Weights of a small GPT-style language model, trained from scratch on English Wikipedia.
Architecture: LayerNorm before each block, rotary positions, biases, untied embeddings.
MLP neurons of a small language model. Each row is named by its layer, matrix (up: input weights; down: output weights) and neuron, and shows model dimensions 0-148. Each number is 128 + 32 x the weight over its row's rms, rounded and kept within 0 to 255. Numbers have three digits each.
A block is one neuron, or neurons of one layer that tend to fire together. After each block is what it responds to, as a language model described it from the Wikipedia text at the highest values.

L7.up539:129110114165131139162083182109110095158119149096114139100115134139057123168108135096162038083114082114079102125141189103125225071113101135165181156110098168103142088137147074217165123144096089139141117173143115087113128138134188127134123139152107096093160111093131102184151154156147137145109059108059135152121158120151138200116146093128108176119140129204127099177114096120169094168106137107115127149082093149110132168116103120156106189098131139104
L7.down539:143103126149142135122074097068195117094109152170116061131110141090128027172114128117118132110130106117113129094171086165166138172124131100147143125129097177144146178149124090146178105165158136101110110126083143110084120057164115162129078098163195146127131124104107087132137084128162095157135148114162116129079153137105191126092064078144085130180128131099210056060158142198155151113139129159130167174074101117128119129059122153166119111088166136131
L7.up1445:185169142172175108088098075062165124117110193158188110112128161122154069131156204059165183140079094101167134160088096134119108131147134145167047179133123101106122082190135087108154101137135097129152123141084171113104176110077132149093077133106105125153133168142171168185092159149096092084098150083166110078158163151147100203107182096110190112122074116135084084127121140134075127118142137084065139111091173130102142134136118125139139115117154117078
L7.down1445:152138113115105115141133164103212141072117093147121168116165153124117086142121148136122138110119134129128116135162117117125144118173123120165087139096085113117185111119186123157152129147164166124197144123087094113203114108074113133109062123081155132163150073166154130126088147141085073101110149106184089163111134183151137161092081158123163132110078074119146057143145100105123185136132145102101139075114098131145045092053134122134155142086108104068
L7.up1585:136105091108110104120047106179155167074101198132207101114162112056161170075172114183099166166141171061162156138151070153126137091111159163109111077144106191183140103141154128147124118091113137125102147136164100098169099100088132155138151108102085137142139145133082111111111137146104192155187174123108121138140157083187121174122162132116130144129084101145155113206116183136091104127115120145137141101132157129132120195142176104143133106119140051131
L7.down1585:186112068200138114128096076122095146124097253137163139160146077149094069108151113130146166117149113157124121132127167072078137180098131155145119114109130193120167167132137129152091096122125177144067153151123116114135108150128140111119159192098143139097111101078128115141113130131108081099192104185136099118132120156130147094191148113040104099133107097084172151169119123099119121118145152136069122155138135113105115097103144110166121158172110159116
L7.up1609:099124141108152104112157148135134189156121121133125138110098109143157143137133113060157186067050093096129119079124135122125201149170097134186140132103150170120101138068053143145096098136147138185129102071105071096159172086116109071083153120115137119120131148096077088226116102124092118102168081105087080115183124159082134168140097079141142122078108125084118104095118146150114153176081176176129173164127136128098112162155151132150146153106116123115
L7.down1609:140088076126117140187126131176146069115066184117227134088154101127128072096130134090104095164083155150127145102137122097125192173184112148115148184115142128114114047083193107147098198150099181134106114100117135080116111111091130132143117155129110060183116090200114158149084173130135082152110122087115130118105143103195149086096128120124064123059118176156123145109128047188139179134110112128108123104096151163115097134132183118096136147108116100194
Description: Number-internal separators. Separators inside multi-part numbers, mostly in lists and tables: the minute mark in coordinates (88°31′14″), the colon in times (3:36), and decimal or thousands marks (17.2, 1,500).

L9.up746:124102173144101154181088145117143140150178096154156097107154108130154075162141119067110123100091126140150133112154128049133100105126136148164149074113071128129113167198106170169124112079164080161220115123149103180181118130138106156130104093195101140086126126118077131138146109076109106144138134144059175120097080147178096104054150101184142115113088082160124101146110155089079150163145100172163152164127087196148131083103124127116068111092067119159
L9.down746:141079127102220108092098137086105078106078197103152143129202055104081106187146114116116107160138097125173136129145104129121119154104152130161146078171110161097112127100118106124116126151099148166132110116152094130075120177192164101108125079125153115084155098143166119096139133110145163148095150134150139204127105095082102086218129131163098115138143167108159151123178178129189070074128163104176128113124196156113154172107120179115179124191103075142
L9.up1179:132123101161174195128121164106073147089138129134151122143153146143149144125167096158204194186101168150161152136227141124118074177140112143109147164134137074142099167077162089132093139130067087098196162110108149099147102141159123111101092115123062138168134087139129105078089123142118100101129132132046126112218104138181121121087196120131145134097114094129090145112177122146088153190123108142100163090151112154194140156113149106214134107098131093137
L9.down1179:107129128136135134090137054102165131205056159130118102105134153143109188082147172102200135106144109140134124123071192054127138110114122129129137156094136126131129149123120173114146121172113130143137115089110045157124173159093101145161132160115097091103082150099147105060170120125134140157117135145160092142141164123084126080147132134099148130136093173131101121161132171161145142071073140142152140143154164080115161080163096163124112084088131126074
L9.up1655:122128124178104165169121121153134077076136145108149154146108129111048204177138134108104130128133160221115128143101096128104115147163116108190163150194127161115098179133122108129073097168119101114108118181117136142064127085167092176117043155109089137063114118154098114133110118137102133146100087132105139146152186130133095132124171130116152123119118121147135180176134133130156122146103134124216112160117107068165149136131161052156099103129132089062
L9.down1655:153173133146163154161134142137080141112150181151148144145139122129062091124105135122095071157051168164105074116092136137170136182050187112129130153091076143133153137155116132106125135191121112176099085187153158096158141174130184113145099087161144043103139101180084164105134123125154128097138118191124154121207119092109125170153143110123143162095114172096099171173099142126126121111123126100156178123150128164151120192159152138182084099141111140135
L9.up1766:051194131136149104200125114114165140091166129178198093095154120177166164037160094154115137113132175128127086135107104067170121194113095137158146092112151143155131154152153144136108124187120156096164111084160189191162192133144090125139137097116105153111104120146128191150154127165163082131164141172118177124110117128103150097111140104171172125153125107079116112135111125105137098119102051148128085161098110187123186152124146123140120102121101122107
L9.down1766:120146124165111179115137160137115161109087184164130150141075136165062091091125085170168154099087151140071105106153115152099134153113060146115156120142132122114181071113182067106104132138026158117109095051094119143142078149170060152113179148085115126114107120145131115108184122108134143086119138114092145107112124180092069076119127104151117099126144082059151116141188168086124132100124119126100177130164191118092144119130150113101073142164139063143
Description: Month names in dates. Month name tokens in full dates, after on, in, a colon or a table bar, e.g. Released: November 18, 2002, in February 1954.

L9.up137:121117091102138152059107143127150158152120162081039098158139156144145132157092084141172144124115135132141141103105085115108122120139131149137101165112092133101086142219120061184155130160105171118115095136165147165093148134149126174105124143097135159150141163109158173168131150058079105112123127119113114099138153159186124176124080054081140119103115100186065198108123073056130137147084131134093140093123062091165096099121129149188141111128212125128
L9.down137:130051145120136144112091187138113139095123131124137183128148119141130155048176172131069119119077136181144110139090152142092150126106155089173086109171144136136166105152197024131180178157141074123128140114137151110106133159115076164144077167157173133110082150179166116144150157112169032149052103109087087063104126068204102131153150169126102112120108061144076119110137132158051128185133108118135167125082137067106118084148150125112111130217135119082
L9.up383:122129173152121096061103119081131163109126155143151133156110125122070115135127177076118143148082106196162186121103083145155175134143132117162137123108100168134095184116185149129194144096096076179071115162094083129189155089080145174098109105095145124136113134178129202214126086147138137134149105119137131159123160122137138135141066076130147104114107112088038106155129172205129125103151158091147211108125099064124078109119129100107131176097200155158
L9.down383:098102152118193138120125094104111103113074121135113167100159123146127147099174133094173159141132157195097120117123158098122168107141118131072140173135160125092159105124072076085119105138096126098137157176056128116102113142108090105154134152158094077093090164106186104138166144081165093164153142153148101117121138168157088155139184158121108152136104109126115117114145095115173145209127159179152105160134170103124108106086167099103140134174120112195
L9.up1111:164132175119093182147131156064162130181157125138124048132113085103101135133161102121109137148125215137114111129171053155077137125156038164099115132172121095175156160117166132137152102136130126133176083119087139085135107109149120125154135190147214149159134124139172130106143140185141105108110165166179117112143175102196065169182135157097144128125172109170034120104151110188176098111111132186168093187085147057039159151112135077140120104084123139129
L9.down1111:112105094150049117087116084098097055135112158128080155151099097112167127118162128184113089135151144152130118136143140133165117163109084127112120073141122086101148090110089129150093119068165123104135159111102157167123191108117148183152113178111162145100131120123167130094109131147226060149083176099123095115129100190091147194089098119191113108170139126135088138149075155129093171167112116119071169148091083141089104121124100105121200153168102152077
L9.up1628:082126160106173106189178123157120127087081124102169129110138125166206116112135112120118162104125130108141120134156060127123105181133089123158134207147109132155138166106167086136152159159095187131153126134146168112151108108077191155101082185086137119086092120154114156139147147146127140133119158184059117130149076150092172139132116062104163091111051111098132148174134098131091114166160161139100182224103219111138182098161149110148151154060148081109
L9.down1628:100132123126153103090085188180127097114124148109138157102167108178128159180164082114083183130149101118131121109118097129139160164091129105112115146088196221124140199200085083114125094154135103173059102126041138137139132118127139176132153105110087160084110081132137162098105114119104101117090165125122146098083189135142104164071104087160073141114130142169133114136061140130141118141111137150076188159073194104162116167113116124127035168086128136156
Description: Separators inside numbers. Colons, dashes, primes and spaces splitting numbers in lists and tables: track lengths (3:58), clock times (09:00), scores (2–1), coordinates (31′41″), stat columns.

L2.up675:133098107124118126150139122184108138138110072128185141140139065108131116114115100093146091066106122156110113118108145151152065177158179115131120110114109157116091133137124157080125156148109101199108102115144123095051152151076145117120149136090153142154151129189075118164140131150172148146102129139137120097105131070162113151148180065139160146045128106095122117128077124106128155088051189191089151153186156135119087109166110102071080209163089144114
L2.down675:134173140109145083171137151116125126105129046135183092148144110116144106117145161118153122099112134098066152061111169112138076130182103109130115134144181186177140156179144100161143096228145194066097153108086123152133085112112147125096152135115148064141134062112132157146183120085076138141139112146184116124181157171111108106152130083130138108147175119096118135157129134193169102126115125126124161129160100099099140135089189126074067139093124170097
Description: Time colons, mid-word pieces. Fires most on the colon in clock times and UTC offsets (8:00 pm, UTC+10:00), and more weakly on label colons (SoC:) and mid-word fragments (se-ed, M-c-Laren).

L2.up241:110142091136109090076125074178156148072139175127207165087124109154158137166147182112103164177103121147136118101099185134080173109102116111211109133116123121086140097142149143085123090176093162129187124061136139164071109102083152134158153112135073155176163119098105085114158208145143156122143112133079175141148112148137143206077134113135159106125112127137121122106134138131156090109150201120157096110121131104075173149147100091184165143161132160121
L2.down241:099094168156106092207114088168169179174135118184215150139089145168127190106156112169084178124061139078138124183152096098172111096081085167122065135119148211119092154080105109075118142230102178135134088106121195122190127116164145119131127177158113111119156100081157112124121166123099104129115191127134178158146082130151109118118128107147161132124123147105120137139120137134111126176145213113171170179171095146100127139127068121153151158136124112105
Description: Date comma after day. The comma between day and year in US-style dates (December 10, 1862), mostly in tables; also month names and word fragments such as Apr-il, ell-iptic.

L7.up1070:137142157150115115123120128127100128171142132121099164112151132181131140148201130116131035149115183150072149150140131099155205144139117126098123145135121116174132100147135146178118138150117144115111175105137141080099137138139114111105083194060070157065101102117042136158121141109115160144195104104106137145124129121162147152118102075140177088112102116104125149115114132051131128117108155074092147119187157176148105156087123078137128149101183176122
L7.down1070:180128156154094133129075156171092104115123183097135145118138098130135115110125087134108094198114045140165127094169128158186142152092077094129165107110147155140121154146120136121094191107068170141125183115081128084100116124127121122138161118126128127182052074139128168144120138088097189079139148084127162097112061101130153056123122163137163122105128101146121101104174097121167146179164161141160150183114127153167171106100165133121086149089106139124
L7.up1325:123164146142117139155112121165120096092114126128083097113110122187143107127084185150126118133139179146136166046148081132166108083084138133199102137136143126107081143146166156113109095114147139156128155158136102096151123117161131096126183151181099178115140087084136105115100092067104104048154084135115163185185102130157107165228179161118137127103129146153156095190090167121103113155168103117128094182159132149169087138141073106154175150123102122106
L7.down1325:113124103167118152147135121160193115126121161148125114156127128140172081193144148206089152190140086129099097076123105157134094165138150160132151180152154120089144101106072158118086115101124126183182098153149062132180156157155060138114153127131131106150148119084124098163119086032149104127129093116174140099141132146134127148154146097225153083162174074108127148090143130094144121129105102110177098162135123157085126192099161099127154149160181223149
L7.up1492:099135110145117192167135108163187072100103134119104181159088114097132152101047102142059132153098116158118126171111157103112117119106088191138178099160083125132141105141150226032154093167165167127133190111160094132127138132142041169113200145159140123112149119118162174144100098125113160072124142150097094115070137101093063146142133072171142111144086116122125186154162136108074183098148094076116099129178138121146120126153104091108122150110126112136
L7.down1492:151217061174102176184137082147144067167112152164124155162136137062154142143119177118151146144133113123084158086136125142155133174132075141141126141139148128114175150214128076130148145171142180177142116124199152132172106073196125148147125123155166108123113144157185118117081085099103093104161098131177117145067126097148179114141042132124165087130129113132121141144163138089104096098170120183128086159106105147103123140121131174157147078129158131115
L7.up1579:164099109154130151148141168109145168117156143072134077188083184150153209109169172062120161068127084178088144127169148180105139173106128144143099120115161118133129122163155104073123120089079122133162165184140172150125110130191144084090112181116103150149156147138129125111115201116191080090108150113123112082110147091152104125132139114095083243146158065125156170130164111228189036104118102139099137167115106172154143106146102116125128163115128149073
L7.down1579:138118119138123175176120132091109155073173087100102164128078166153075132083086176122111140149107110115110157192175067149077088125081173109125108121122063101182097209114144088160168149162122170122085088115093139109136121190159133141202092144123143177117088152124239076111207111173159089132109160150113104130122114129130096116161113086214088083088121094129114115116170104113101127156156127116139098157164137152117119112118139126174111116110169161119
Description: Place-name and month beginnings. Opening pieces of place names and month names in date or location phrases, such as New (York), D-en-(mark), Ber-(lin), April after a day number.